{"num_hidden_layers": 8, "hidden_size": 256, "num_attention_heads": 4, "num_key_value_heads": 4, "head_dim": 64, "intermediate_size": 704, "vocab_size": 4096, "hidden_act": "swiglu", "norm": "rmsnorm", "norm_place": "pre", "norm_eps": 1e-06, "positions": "rope", "rope_theta": 10000.0, "rope_fraction": 1.0, "qk_norm": false, "attn_scale": 0.125, "bias": "none", "tie_word_embeddings": false, "parallel_block": false, "extras": ["capped logits"], "init": "orth", "init_std_qkv": 0.0278, "init_std_o": 0.00695, "init_std_up": 0.0278, "init_std_down": 0.00419, "optimizer": "muon_variant", "learning_rate": 0.01, "lr_mult_o": 2.0, "lr_mult_down": 1.5, "lr_head": 0.00707, "max_grad_norm": 2.0, "warmup_steps": 200, "schedule": "wsd", "decay_fraction": 0.854, "decay_shape": "linear", "final_lr_fraction": 0.05, "batch_tokens": [32768, 65536, 98304], "max_seq_len": 256, "doc_mask": true, "train_tokens": 499600000, "max_steps": 8148, "dataset": "wikipedia_en"}
MLP neurons of a small language model. Each row is named by its layer, matrix (gate and up: input weights) and neuron, and shows model dimensions 128-223. Each number is 128 + 32 x the weight over its row's rms, rounded and kept within 0 to 255. A neuron's up and down rows have the sign that makes its largest values positive.
After each neuron's rows, "fires after" lists the tokens most often just before its 100 highest values on Wikipedia text that the model never trained on.

L4.gate469 [171 182  77 114 120 180 140 123 140 134  89  42 147 131 176  97  73 135 183 116  83 128 114  92 151 131 130  96 140  96 133 168 120 128 170 147 124 113 166 172 175 110 157  52  88 150 182 119 115 113  96 164 126 133 101 117 168 103 119 167 111 134  92 124  90 126 123 103 134 118 128 165 141 133  26 176 176 113 120 183 191  96 105 128 143 101  84 109  95 152 150 102  59 119 139 109]
L4.up469 [109 145 104 102 105 164 175 121 115 104 104 107 131 152 180 135 138  76 124 151 116  73 116 100 129 129 154 136 113  85 131 199 142  92 209 135 104 121  90 122  88 105  99 145 160 134  75  84  89 161 131 124 140 135 133 105 150 138 182 178 123 154  91 101 107 123 106  45 114 124 101 136 148 134 103 158 126 146  84 145 153  80 222 130 115 134 143 126  95 118 114  82  78 143  86  89]
fires after: "al", "f", "n", "Al", "more ", "a"

L4.gate616 [146 122 121 103 152 159 170  97 106 139 149 134 132 139 138 152 123 167 160 146  57 162 128  86 170 127 147 154 141 109  89 174 102 181 159  99 130 150 113 128 175  80 175 183 111 134 162 131 138  78 155 115 105 112  50 186 120 108 113 180 112 114 114 150 139 148 116 105  58  87 118 111 138  66 188  97 128 125 144 149 142 139 105 132  97  80 129 186 131 142  83 123 143 169  95 123]
L4.up616 [142 200 124 134 105 103 108 145 152 139 139  94 156 123 175 114  52 135 134 113 116 141 105 144  95 140 160 138 151  98 151  74 105 122 139 174  91  93 117 136 157 147 103 126 128 118 144 177 130  69 179 136 132 114 126 108 122 132 116  82 148 178 158 132 113 164 101 139 192 102  58 139 172 106 121 127 146 134 103 107 123 130  79 143 124  84 140 152 165  94 157  91 136 113  97 104]
fires after: "p", "P", "ap", "ision ", "Con"

L4.gate690 [223  69 120 142  89  88  86 152 147 124  82 132 178  92 124  80  55 146 173 155 153  91 101 159 138 154 159  88 156  88  84 110  93 110 120  83 180 115 118 157 155 157 220 152 116 165 126 115 124 104 130 153  13 129  57 147 158 113  99 152 135 120 121  97 125  95 118  98  73  80 112 138 132 196 124 121 179  82 122 111 175 131 149 102 110 118 138 159  87 142 182 128 109 151  78 138]
L4.up690 [152  84 176  76 170 142 178 152 204 142 157  50 161  93 100 121  92 120 158 133 167 163 123  75 115 138 119 176  58 148 147 106 108 159 134 138 131 119 117 113 105 113 136 153  87  54 155 175 242 106 161 118 116 103 188 103  98  77 137 132 147 110 113 146 100 138 120 126 123 139 182 221 134 129 114 153 161 137  82 159 176 167 162 107 126 139 142 113 114 163 131 146 113 184 125 182]
fires after: "ev", "p", "con", "ab", "pr", "P"

L4.gate562 [158 107 132 140 113 126 140 113 142 155  75 147  68  75 108 124 165 149 161 124 186 151  97 102  93 165 189 172  93 132 134 103  74 132 102 181 128 180 112 181 170 164 135  98 103 106  71 105 143 108  61 167  38  94  92 106  62 110 135  79 153 137  89 106 145 102 109 153 126 112 139  98  95 128 123 112 141 131 110  59 115 150 134  39 163 138 130 125  85 134 161 126 140 135  98 110]
L4.up562 [113 169 142 165 138 160 167  85 113 135 113 152 101 132 200  95 102  91 114 109 135 133 123 126 122 171 176 107 107 103 139 134 110  74 124 118 170 107 179  92 144 171 113 190  95 123 158 114 132  94  84 144 144 131 172 129 115 107 171 132 125 113 120 105  68 114 112 213 134 136 170 197 156  75  56 156 115 194  98 176 116 115 121 113 157 157  70 120  85  82 165 140 151 109  68 181]
fires after: "re", "con", "pro", "p"

L4.gate643 [139 153 140 110 146 177 105 142 133  76 115 103 150  83  93 128 119 174 162 136 132 148 102  77 164 125 141 140 149 120 120 152 108 114 143 161 126 165 102 138 119  95 117 193 102 120 198 139 153 103  86 155 108 161 135 101  87 125 123 130  71 119  89  77 149 127 109 139 107  69 161 102  87 187 113 129 109  95 154 126 174 108 162 132  98 177 108 129 138  88 142 140  82 144  99  42]
L4.up643 [ 93 158 111 139  89  99 158 117 122 173 107 151 113 121 157 102 147 137 122 105 148 133 163 111 105 155 105 191  56  98 149 133 122 127 149 129 158 141 145 155 114 144 173 150 103 141 187 173 145 202 157 151 147 127  63 135  63 149  78  66 228 167  44 164 124 166  88 139 112 170 133 116 110 127 106  78 138 119 142 135 193 132 148 148 102 173  63 153 154 105 130 110 148 160 128 160]
fires after: "G", "/", "Q", "P", "ig", "g"

L4.gate138 [157  45 144 109 147 149  78 131 108  64  43 196 158 130 123 104 147  70 167 150 155 136 114 146 104 126 121 152 116 189  94 108 140  89 148 141 115 130 172 141 113 145 153 198 150 117 149 173 132 132 113 140 131  79 112 146 142 124 144 163  86 117 120 126 105 100  99 170 137 109 141 139 127  78 134 175 142 138 112 127 116 141 134 160 130 133 126  88 134 123 179 218 159 136 158 166]
L4.up138 [ 73 110 156 126 125 164 108 183 149  80 145  82 174 100 105 174 131 113 137 136 140 136 148 104 132 133 147 129 146 175  99 168  93 123 141 119 199 119 123 174 156 136 143 128 133  61 129 148 119 127 147 159  99  64 104 116 150 108 143  90 174 153  92 138 181 123 117 101 132 146 153 174 129 143 127  85 161 110 163 129 137 146 106 138 145 139  76 119  90 118 123 143 157 105 116 144]
fires after: "Ch", "Sh", "G", "H", "K", "B"

L4.gate377 [130  74  88 138 101 165 163 108 114 160  90 168 101 107  34 126 131 104 132 198 113  86 144 156 140 192 138  83 131  79 135  87  66 128 113 136 157 153 105  86  97 142 131 138 131 135 162  89  96 139 129 140 154 158  66 121 116 156 115 132 142 111 114 163  49 156 117  92 118 125  88 132 129 157 131 135 191 114 154 119 106 114  71 132 158 107 122 101 139 160 158 138 129 140 124  77]
L4.up377 [162  92 156 118 128 184 135 141 141 119 109 131 115 121 143 180 107 142 144 148 127 135 131  81 102 117 142 122 179 153 170 164 150 136 100 183 151 196 154 128  92 176 127 104 114 114  71 114  93 139  73 112 167 123 125 161 117 112 122 163 107 146 107 121 168 161 122 113  62 155 105  91 139 133  80 120 145 132 165 139 147 103  78 149 154  61 149 103 182  90 141 138 141 182 109  91]
fires after: "P", "Ch", "gr", "idd", "M", "L"

L4.gate642 [105 152 174 137 150 188 134 163  97 118 137 178  95 214  93 140 154 148 137 117  95 135 141  67 103 151 119 155 143 119 134 132 105  62 173 111 105 122  75 146 183  82 100 174 177 117 165  96 162 158 162 125  58 119 171 201 145 221 102 139 143  96 121 182 140 106  96 165 133 168 133 175 184 130  88 137 109 134  87 149 132 131 167 126 107  88  95 157 132  96 103 123 104 134 168 156]
L4.up642 [141 127 130  82 150 150 110 129 121 112 150  79 152  88 136 152 164  84 120 139 139 125 131  95  80 118  92 121 190 133  49 115 120 153 112 127 202 137 132 127  92 119  75 118  98 167 125 115 214 161  77 144  95 116 142 120 104  79 106 151 199 149  50 113 125 112 155 165 146 156 119 143 118 135 162 104 157  74 119 158 168 126 106  85 149 132 185 144 113  71  98 107 185  88  97 103]
fires after: "| ", "B", "Alb", "Ch", "comp"

L4.gate31 [ 72  97 114  88  83 163  97  96 145 105 128 128  65 107 101 132 154 186 142 119 128 138 139 130 115  89 215  66 120 114 163 116 148 147 158 130 172 137 103 167 154 145 138 128 117 110 133  68 135 173 148 135 162 101 130 110  84 113 129 107 141 131  92  55 169 121 148 125 125 134 113 148 113 123 117 120 127 117 160 144 194 106 150 163 138 182 103 127 144 128 116 160 114 133 128 131]
L4.up31 [128 104 141 105 106 130 148 127 158 107 121 144 117 139 145  67 136 118 100 153 151  86  85 117 130  74 120 124 170  97 110  73 164 157 163 162 112 137 157 201 130 169 130 111 133 122 160 125  95 212 120 151 137 100 124 185  94  77 111 151 104  96 134 127 139 124  89 181 122 143 134 175 153 102 172 114 105  91 137 130 167 125 120 172 136 112 145 162 129 136 121 124  97 112 147 129]
fires after: "d", "D"

L4.gate106 [140 128 127 157 163 111 134 184 128 173  34 112 149 150 154  64  83 186 113 131 157  67 132  73 134 190 184 108  86 102 108 158 134 175 153 145 113  85 118 175 196 143 130 173 109 125 104 129  81 120 133 121  94 182  74 107  75 137 156 166 116 105 110 122 129  88 107 145  85 114 206 131 108  98 113 136 130  81 133 126 168 129 128 170 134  81 110  88 186 122  94 161 145 142 151 106]
L4.up106 [112 120 120 170  98 111 174 181 130 109 159 135 146 147 162  96 141 101  99 149 144 161 145 139  89 155  91 110 100 136 165 151 165  90 119 146 160 125  86 146 101 147 133 125 162 102 149 113 174 187 178  84 148 124 118 115 144 136 109 146 166 155  83 124  95 153  89  67 125 138  80 105 124 145 138 101 175 145 111 141  97 103 174 144  93 133  84 105 122 125 166 127 152 193 125 116]
fires after: "G", "/", "re", "E", "n"

L4.gate209 [135 152 128 108 120 164 146 140 194 103 155  93 126 131 157 112 116 139 211 113 147  63  97 143 138  86 111 145 146 119 174 137 176 123 132 151 112 116  99 126 118 147 133 184 139 104 130 193  76 125 115 117 130  79  95 128 177  97 125 137 169 149 109 147 148 118 115 124 143 149 109 132  92 121 123 149 121 119 179 117  86  93 122  96 120  91  80  77 140 131 131 134  85 124 122  99]
L4.up209 [ 89 107  83 140  81 123 144 174 160 101 169 157  95  86 121  69 140 167 159 111 159 120 112 114 117 140 131 145  87 125 169 140 124  78 103 138 135 197 156 129 122 166 145 137 178 124 143 151  83 195 130 141 167 103  73 138  93 141 110 183  96 135 132 143  97 143 105  96 145 137 100 149 114 148 101 123 186 175 112 154 163  87 135 145 200 132 141 170 112  64 141  52 155 115  89 171]
fires after: "P", "N", "Ch", "W", "I", "math"

L4.gate178 [170 131  70 113  56 114  82 116 118 134  91 150 120 117 166 111 159 160 178 135 123 176 120 155 141 132  80 149 116 152 189 148 129 127 172 113 121 126 131 117  86 128 117 163 151 128 138 135 108 114 104 125 114 166  87 132 155 208 177 148 182 131 169 150 130 152 153  76 116 158 129 127  63  86 156 140 164 150 133 106 109 157 144 118 110 102 160 143  92 125 144 150 169 111 126 139]
L4.up178 [201 130 163 101 154 150 142 120  69  96 148  89  96 162 141 150 158  95 169 214 153 152 137 130  88  72 110  90 101 149  99  75 129 144 118 112  75  99 150  98  95 171 150 112 122 118 100 142 126 120  99 170 163 111 155 133 121 134 164 133 194 108  87 117 134 142 105 103 125 149 140 184 160 126 107 161 118  73 170  66 126 128 109 105 133 145 129 185 122 137 101 144 137 160 105 177]
fires after: "rec", "con", "comm", "Con", "resp", "neigh"

L4.gate55 [130 137 106 122 102 168  95 116 111 140  92 118 138 160 107 122  67 155 190  95 179 105  48  86 170 150 115 153 123 158 114 141 151 115 145 109 170  98 189 152 161 150 110  94  69 110 177  95 130 137 128 108 180 135  62  89 133 135 147 113 136  97  50 131 116  87 146 166  85 112 120 145 121 113  72 105 112  75 100 147 121 108 144 144 184 142 129 116 104 163 128  95 149 148  85 125]
L4.up55 [163 112 125 164 129 112 143 129 131 120  82 122  97 125 103 108  67 113 138  75 106 105 123 122 172 131 161 145 114 115  90 166 132 142 153 102  94  85 179 141 119  91 129 149  84  67 110  90 114 137 150 132 216 168  87  94 127 100 109 127 179 126 143 115 133 138 148 138 118 134 129 128 108 174 162  86 134 157  95 110 143 102 111 174  82 163 139 171  66 134  91  95 149  88 116 135]
fires after: ":", "N", "n", "-", "G", "Sh"

L4.gate123 [112  95  78 145 135 135 100 103 100 106 122 113  53 142 131  53 171 113  99 145 121 179 118 113  88 158  81  81 116 125 101 178 150 139 157 145 161  66 111 124 148 144 113  58 103 108  75 108  45 125  92 121 170 114 141 105 185  66 122 109 122  79 126 106 107 147 140 108 157 134 130 107  94 119 141 161 102 139 169 138 213 120 147 100 108 133  74  72 127 167 105 115 167 108 135 117]
L4.up123 [ 87 132 134 129  94 149 168 195  90 143 174 133 121 136 133 101 127 125 105  92 104 170 129 154 142 125 146 135  84 178 202 131  81 113  49 147 113 118 127 172 105  99 104 162  78 181  90  91 128 133  57  66  94 121  57 129 118  68 158 130 137 141 108 143 123 142 112 145  91 218 131 165 126 119 147 107 118  96  94 137 201 138 103 186  76 121  84 146 136 132 141 105  88 149 154 169]
fires after: "b", "O", "d", "r", "st", "s"

L4.gate367 [128 202  92 102 126 106 161 100 156 142 142 150 173 221 122 102 104 168 177 137 148 129 134  75 106 148 108 149 117 143 216 150 196 138 109  76 100 171 169  78 148  77 126 131 129 124 115 176 104 161 139 124 150  94 159  78 110 166 177  91 114 135 103 122  74 141 178 101 144  60  78 148 115 110 140 114 138 156 138 135 141 119 197 215 127 155 114  82  89  55 105 114 112 138 132 134]
L4.up367 [105 143 135 143  87 132 103 156 108 101 106 141 184 196  67 148 109 121  88 160 143 156 156 155 134 112 173  95 103 113 168 159  60 122 100 145 143 111 117 129 170 129  73 192 157  89 198 119 123 193 131 131 115 107  89 130 149  96 188 117 136 143 157 143 112 126 176 154 179 126 154 150 168 111 123 166 135 103 125 112 129 153 171  96 178 100 161  88 146 141 120 155 113 139 124 146]
fires after: "T", "t", "th", "ad", "Por", "phot"

L4.gate296 [142 111 101  90  88 140 139 103 179 108 136 141 114 108  75  87 181 107 185  77 159  98 126 127 161 133 145  98 158 110 139 133 119 165 152 101 143 162 153 137  74 148 100 121 108 150  86 107  87 111  72  81 156 121  90 169 137 148 176 189 129 123 173 123 164 150 164 139  69  38 192 182 113 109 138 130 156 139 186 155 128 154 125 153  42 138 143 129 139 162  84 127  81 183 114  53]
L4.up296 [168 128 171 133 119 151  55  91 101 178 108 151 111 100 109 125  67 166 130 127  92  69 111  83  99 176  92 139 169 130 132 130 138 124 145 175 146 156 156 114 115 173  72  79 128 123 162 120  82 108 140 111 105  79 152 124 105 178 114 109 102  91 121 147 170 141 146 165 144  89  59 135 123 147 123 163  63 150 130 128 110 142 104 182  95 194 169  80 153  91 126 108 143 156  78 113]
fires after: ". ", "| ", "\n\n"

L4.gate280 [125 137 183  69  75  89 137  36 146 181 164 149  81 108 160 153  91 148 121 138 106 126 107 167 193  92  52  59 123  65 146  62 156 117 107  74 127 159 111 117  74 106 117 104 100 104  91 129 126 122 179 113 146 160 126 128 116 126 121 114 129 175 132 118 156 158 124 122 159 150 134 177 116  71 177 104 137 155 106 147 170 118 152 167 121 111 134 139 144 135  43 147 106 131 107  86]
L4.up280 [145 159  33 125 180 119 127 120 123 122 164 125  85 150 147 103 206 122 141  98 131 139 167 135 140 136 140 129  78 113 115 112 155 105 134  95  97  95 179 109 152 145 113 136 161 104 178 160 122 126 106 160 158 102 139 120 115 116 136 202 159 116 140 131 132  88 177 132 186 162 155 112 184 131  94  78  91 157 172 134 186 142  98 167 157 147 110 125 154 181 110 173 138  85 119  92]
fires after: "on ", "On ", "Li", "the "

L4.gate83 [ 87 156 107  76 132 156 153 141 134 160 159 134 155 144 121 122 106 125 143 139 146 141 101  55  83 161 184 107 160 134 112 141 123 198 122 118 134 154  99  99 125  22 108  69  97  90  99  79 100 121 102 139  75 120 136 105 121 146 109 100 152  91 127 174 141 199 132 165  99 135 119 137  83 114 173 103 113 112 102 140 150 149 128 117  99 127 100 127 143 165 132 133 163 141  77 124]
L4.up83 [ 45 138 137 141 122 114 171 122 183 125 140 122  98 126 128 102 138 105  60 128  96  99 129  87 171 115 163  98 149  69 179 179 123  76 122 130 152 154 124 109 144 193 117 125 103 125 108  87 118  84 157 160 162 145 134 140 135 131 118 152 128 133 157 108  74 120 104 102 127 155 143 102  95 131 129 132 100 145 187 120 133 118 163 112 107 177 108  61 136 124 131 122 159 150  72 107]
fires after: "T", "t", "N", "p", "B", "W"

L4.gate518 [133 129 182 207 138 111 155 128  99 180 125 210  90 114 119 151 199 139 204 157 189  85 119 103 108 160 167  84 153 116 112 120 143  95 184 135 107 136 158 125 153 202 147 157 148 131 145 154  52 131 183 113 115 126  75  89 182 117 162 132 109 151  84 183 101 170 122 139 125 138  58 114  90 104 126  63 132  89  92  62 145 104 175  88 132 144  87  74  99 114 111 133 106 107 166 136]
L4.up518 [145 131 138 111 144 115 152  68 140 122 122 177 167 112 121 122 143 154 176 183  76 135 117 116 123  89 133 177 150 115 185 165 186 186  96 136 170 130  67 145 131 105 111 131 147 164 159 142 119 133 183  72 180 161 194 117 106 144  89 119 142 181  45 115  61 164 116 124 112 166 110 137 117 134 103 104 165 119 128 146 111 145 109 121 102 163 122 139 145 124 106 108 135 141 199 133]
fires after: "Ch", "ch", "inc", "K", "in ", "ac"

L4.gate64 [104 114  97 158 142 118 115 163 156 124 104 163 152 135 122  92  79 146 137 106 165 142 166  81 151 122 127 127 124 123  92 128 113 132 118 175 147 207 138 108 125  87  96 127  73 173 149  79 149 143  70 155  74 184 138 118 105 170 142 139 143 157 112 126 163 177 106  86 173  64 141 119 143 124 184 158 133 200 147 170 121  92 143  99 175 103  77 145 104 124 167  56 102  63  75  91]
L4.up64 [157 155 135 109 116 150 142  98 145 186 134 154 148 135 117 104 132 132 133 175 165 134  68 143 139 144 154 155 143 144  84 159  67 124 156 147 164 154 187 121 134 152 152  47 191 172 105 107 101 102 124  90  62  53 130 107 163 137 153 147  69 128 178 140 105 168  70 129 117 126  73 118 156 122 116 124  92 193 107 126 170 103 101 163 137  92 131 154 113 165 151 111 160  79 147 168]
fires after: "al", "Mar", "n", "Al"

L4.gate22 [ 99 135 128 138 184 134  85 147 135 147 137 177 131 118 130 102  65 109 143 149 168 142 184  87 109  98  82  99 149 101 194 196 158 165 110 144 140 140 150 117  80 127  87 145  94 163 135 149 116 135 145 108 170 129 114  75 120 175 159 136  97 138 135 144 132  74 107 196 163  85  94 174 132 156 158 179 124  79  70 159 126 116 204 168  91 141 130 107 133 130 119 106 117 110 145 143]
L4.up22 [131 108  97 119 147  80 103 104 108  61 124 118  97 104 131 130 104 110 186 129 101 103  89 161 101 104 148 140 134 151 180 114 135 134 195 131 104 165  98 144 153  94 132 128 115 136 119 143 113 159 108 212 190  77  87 124 134 129 139 152 137 155 177 101 147 106 199 141 158 139 140 120  73 191 133 203 131 144 167 146 141 127  94 186 177 172 186 102 202 140 143 136 141  83  76 112]
fires after: "1", "S", "s", "#", "2"

L4.gate180 [ 88 193 151 138  62 155 144 106 133 100 197 156 153 181 134 127 137  72 168 182 129 150  98 131 171 147 114 119 130  88 183 112 135 152 123 132  76 123 118 116  90 117 171 194  92 101  77 154 132 134  83 120 157  82 134 140 179 138 169 135 111 177 110 124 106 172  78  90 171 116  90  96  92 107  76 111 125  99 158 140 139 127 121 107 135 171  91 131 110 119 121 106 106 135 131  87]
L4.up180 [154 143 178  94 130 136 131 168 125 100 107 146 170  29 147 108 174 204 155  94 119  91 133 118 138 137 189 137 133 123 156 146 134 110 118 132 176 120  86 160 141 162 229 140 121 138 139 101 180 154  77 162 185 149  97 140 180 111 201 128 106 184 122 136 130 156 126 142 101 159 148 143 112 138 150 145 139 139 143 161 153 133  53 210 132 142 140 134 163  97 145  69 135  90 186 107]
fires after: "C", "c", "t", "N"

L4.gate263 [ 79 126 105 145 140 172  94 177 114 120 162 122 124 154 165 100  70  55 155 123 155 200 141 167 178 122 128 140 141 102 164 189 119 106 196 121 113 111  56 201 114 149 137 152 100  86 113 148 168  81 105 166 122 131  74 114 109 127 115 110 150 181 144 140 104 109 112 160 106 134 165 125 190 134 117 125 171 146 112 198 118  82 131 139 119 111 170 126 149 130 185  96 143 145  82 136]
L4.up263 [ 83 124 105 169 187 161 118 178  95 142 150  52 109 123 142 146 150 128 112 144  79 141 110 106 125 117 119 197 164  80 122 156 163  86 129 162  91 135 158 146 121  75 122 106 130 170 139 150 153 109 128 123 135 142 114 115 110 139 185  73  63 148 110 192 110 125 142 145 126 148 103 140 103  86 117  93 109  90  92 116  89  89 149 106 159 111 113  76 180 102 139  90 138 104 145 117]
fires after: "K", "S", "ES", "Z", "AR", "as"

L4.gate577 [188 117 193 192 113 129 112 128 124 171  92 164 154  98 144 119  76  86 133 163 114 122 172 128 149 163 130  81  66 115 123 132 105 139 132 135 171 149 124 121 115 156 109 135 158 138 113  72 137 158 127 111 133 140 128  99 149 170 103 123 130 195 105  78 153 121 112 135  98 111 104 101 158 132 141 121 146 104 225 170 122  91 116 112 153 124 186  99 126 107 113  83 160 141  87 118]
L4.up577 [108 172 130 143 152  92 142 125  95 109 119 123 170 119 120 109 140 133 178  77 108 140 156 105 151 102 121 130 151 135 184  72  98  89 133 186 112  81 194 126 126 121 114 109 153 155 167 156 108 116 128 149  71 105 173  75 112 102 153 163 146 109 143 122 134 164  87 111 106 141 163 141 160 117 159  96 142 116 131 137 175 110 116 195 135 132 166 146 160 102 109 184 172 143 126  63]
fires after: "'", ". ", "of "

L4.gate245 [141 145 149 111  49 101 112 145 152  29 134 114 173 168  75 103 149 183  96 119 122 121  95 125  98 125 134  99 132  58 128 140 164 176 113  97 173 146 158 129 144 103  78 128 138 158 156 156 133 137 105 120 139 131 116 106 144 137 164  89 116 100  99 153 192 161 174 133  85 150  92 206 107 125 170 114 170 206 114 147 141 136 141 185 121 158  92  60 142 160 176  91 114 124 128  92]
L4.up245 [ 59 157 110 125  48 143 144 165 159 197 176 102 194 133  95 115 173 167 195  83  99 148 159  72 136 224 156  95 142 118 110 189 102 115 105 105  97 134 127 157  85 112 103 123 140 156 146 111 117 134  95 169 101  76 129 104 141 155 146  95 115  89  55 101 164 168 138 117 141 106 143 117 160 119 176 140  71 143  69 107  94 142  90 205 131  99 196 132  96  92 141 119 142 151  72 153]
fires after: "N", "T", "t", "- ", "h", "od"

L4.gate272 [150 122 137 123 143 142  65 140 101 126 122 114 119 129 167 141 124 136 151  97 114 150 137  97 159 124 134 155 120 137 110 143 110 147 139  92 199 142  88 176  87 131 110 160  84 168 132 160 115  95 120 131 124  74 132 134 245 114 109 121 131 181 120 111 165  59 126 162 172  41  99 168 105 171 219  97  87 109 121 122 116 128 147 113 120 110 101 111 101 201 121  62 182 103 129  92]
L4.up272 [108 138 175 162 126 114 150 122 156 162  81 146 119 131 135  94 171 121 139  91 121 194 145 160  89 197 104 160 111 145 109 122 147  99  91 103  89 154  76 151  73 138 110 112 176 162 129 129 131 142 132  92 115 138 111 141  79  91 149  95  88 155  91 136 144  98 121 109 116  70  88  78 117 184 104 152 132 155 135 187 155  89 218  81 139 140 112 138 145 110 125 139 188 124  98 143]
fires after: ":", ".", "5"

L4.gate657 [113 122 118 172  86 134  78 141 166  70  94  49 172 181 127 149 102 111 100 118 187 164 164 140 157 148 151 116 143 119 110 166 134 100 148 137 105 111 131 165 123  96 111 132 138 128 141 180 152 102 124 127 184 164  83  97 146 105 141 159 166  81 125 110 175 133 104  35  78 119 164  55 134  98 122 170 149  98 175 193 168 147 118 149 121 150 103  75 114 108 188 197  92 156 108 179]
L4.up657 [111 180  88 100  97 108 137 138 128 138  95 124 136 153 139  63  70  72 115  87  68 117 162 122 162 146 102 112 124 159 105 123  99  99 140 167 105 104 120 127 120 138 146 153 123  64 118 126 131  90 195 111  99 145 134 131 120 139 133 153 144 101 168 142 140  85 133 170 159 165 140 104 104 127 171 137 107  92  91 153 161 100 134 155 143 122 116 181 104  25 120  91 151 125 138 141]
fires after: "Sh", "g", "em", "h", "G", "Moh"

L4.gate526 [125  96 107 150 109 142 140 176 150 199  94 186  97  92 129  89 116 186 152 136 122 163 120 128 117 107 130 166  98  89 151 102 108  55 132 183  67 154 148 180 160 149 175 135  77 104 182 120 164  61 104 157  91 139 163 165  86  88  82 135 194 126  83  79 137 130 162 138 110  94 106  91  93 178 114 103 115 118 119 138 113  70 130 102 139 136 128 155 118 136 120 106 113 110 141 118]
L4.up526 [174  60 112 185 155 161 102 109 148 131  84 104 104 142 156 109 163 139 104 137 109 149  31 175 114 153 182 155 119 122 154  74  75 177 108 180 104 133 122 147 111 126 114  95 122 147 122 148  96 124 150 124  74 157  91 132 157 164 158 146 197 142 185  71 116 164  96 110  83 116 171 123 128 113 116 194  78 155 117 158 170 146 136 133 155 134 151 177  86 152 115 114 144 181 163  63]
fires after: "del", "acc", "rem", "Res", "commun", "res"

L4.gate82 [178 130  88 129 139 114 168 177 156 149 139 153 118 100 191 152 104 159  98 153 101 125 150 151 129 135 143 156 164 138 198 104 188 159 128 173 153 124 135 177 128 124 148 166  19 143 164 162 104 131 116 130 110 163 122  38 122 134 209 162 119 146 125 152 138 154  87 119 125 149 144 143 213 120 124 171 116 122 121 135 142 111 147 129 139 171 126 113 117 161  66 125  95 200 154 115]
L4.up82 [137  82  64 162 173 119 161 133 131 142 111 165 128 164 134 131 144 136  94 112 137 126 140 151 124  61 126 160 185 101 145 119 179 128 101 113 180  45 123  77 107 144  90 118  82 120 154 196 141  77 124 192 104 105  80 102 138 201 176 170 130 199 120 157 122 140 133 124 115 146 160 125 140 178  88 124 167 113  96 139 132  95 157 134 165 118 157  97 133  65 178 150 149  84 140  74]
fires after: "R", "con", "Ad", "m", "s", "Con"

L4.gate501 [167 114 152 141  98 148 116 137 115 139  68  85 121 165 157 155 126  89 112  63 124 183 133 113 163 159 118  93 161 129  53 171 114  76 120 106  78 109  94 130  87 143 101 126 173 136 117 129 179 175 111 121 161 148 221 143 132 201 130 195 139 134 139 144 150  98 170 151 122  86 156 155 154 110 116 166 109 148 158 158 135 138 110 178 145 133  47 166 117  68 137 200 114  69  81 133]
L4.up501 [154 172 104  95 116 118 105 119 124 136 148 114 170 199 194 144 154 180  84 121 155 114 144 136 162  94 116 119 138 178  63  62  86 112 114 144 114 135 129 165  99 122 170 148  77 126 113  73 133 157  70 122 150 155 193 114 144 144 132 160  93 151  94 124 144 134 155 175 150 142 121 164 112 160  76 138 105 163 132 161 141 161  93 114 124 192 141 147 154 109  75 120 143 138 130  99]
fires after: "on ", "On ", "im", "n"

L4.gate621 [ 89 158 162 156  99 209  93 121 157 106 176 119 130 123 146 132 110 155  62 101 120 106  99  86 144 172  98 101 123 128 143 119 173 124 129 146 147 133 100  95 142 106 136  85 100 124 156 186 188  85  97 117 108 170 155 177 133 164  97 125 120 149  96 103  94  92 148 138  84  88  92 154 129  80  95 105 159 150  89 177 155 113 183 130 135 108 109  96 135 156  56 106 151  88 124  92]
L4.up621 [ 79 149 101 131 111 190  83 142  84 123 125 132 187 150 121 118 112 109  86 182 192 138 156 118  73 154  89 141  92 131 139 152 171 104 152 166 159 131 145 114  83 131 109 142 113 156  85 110 173 110 159 170  98 104 110 165  87  81 123 112 176  98 117 115 150 158 117 132 109  85  63 108 138 180 153 150 121  86 154 140 153 138  92 122 134 147 123 146 140 219 129 100 125 112  85 142]
fires after: "| ", "g", "z", ":", "A"

L4.gate565 [118 173 157 107 164 156 121 119 175 148 110  60 141 110 131  88  95 142 174 124 140 170  74 143 143 136 149 109 112 129 118 116 100 103  79 152 100 134  88 116  92 114 142 119 132 133 165 136 145 125  83 170 146 172 175  96 156  98  89 143 131 154 178  56 128 140 163  97  81 162 104 115 150 177 106 121 142  57  94 111 108 133 113 102  91 135 169  77 137 160 168 141 144 120  97 195]
L4.up565 [109  95 155 151 149 126 136 171 149 109  74 154 169 129 110 104 134 141 143 102 156 174 135 107 108 170 115 108  75 141 116 132 126 112  82 126  88 151 125 158 172 127 115 119 158  90 122  96 100 113 152 143 149 133 165  99 121 130 128 112 147  94 111 129 138 130 143 136 145  97 135 132 156 173 113 158 104 122 197  98 158 145 138 138 147 101  74 118 111 133 121 166 132 140  83 166]
fires after: "T", "I", "E", "t", "u"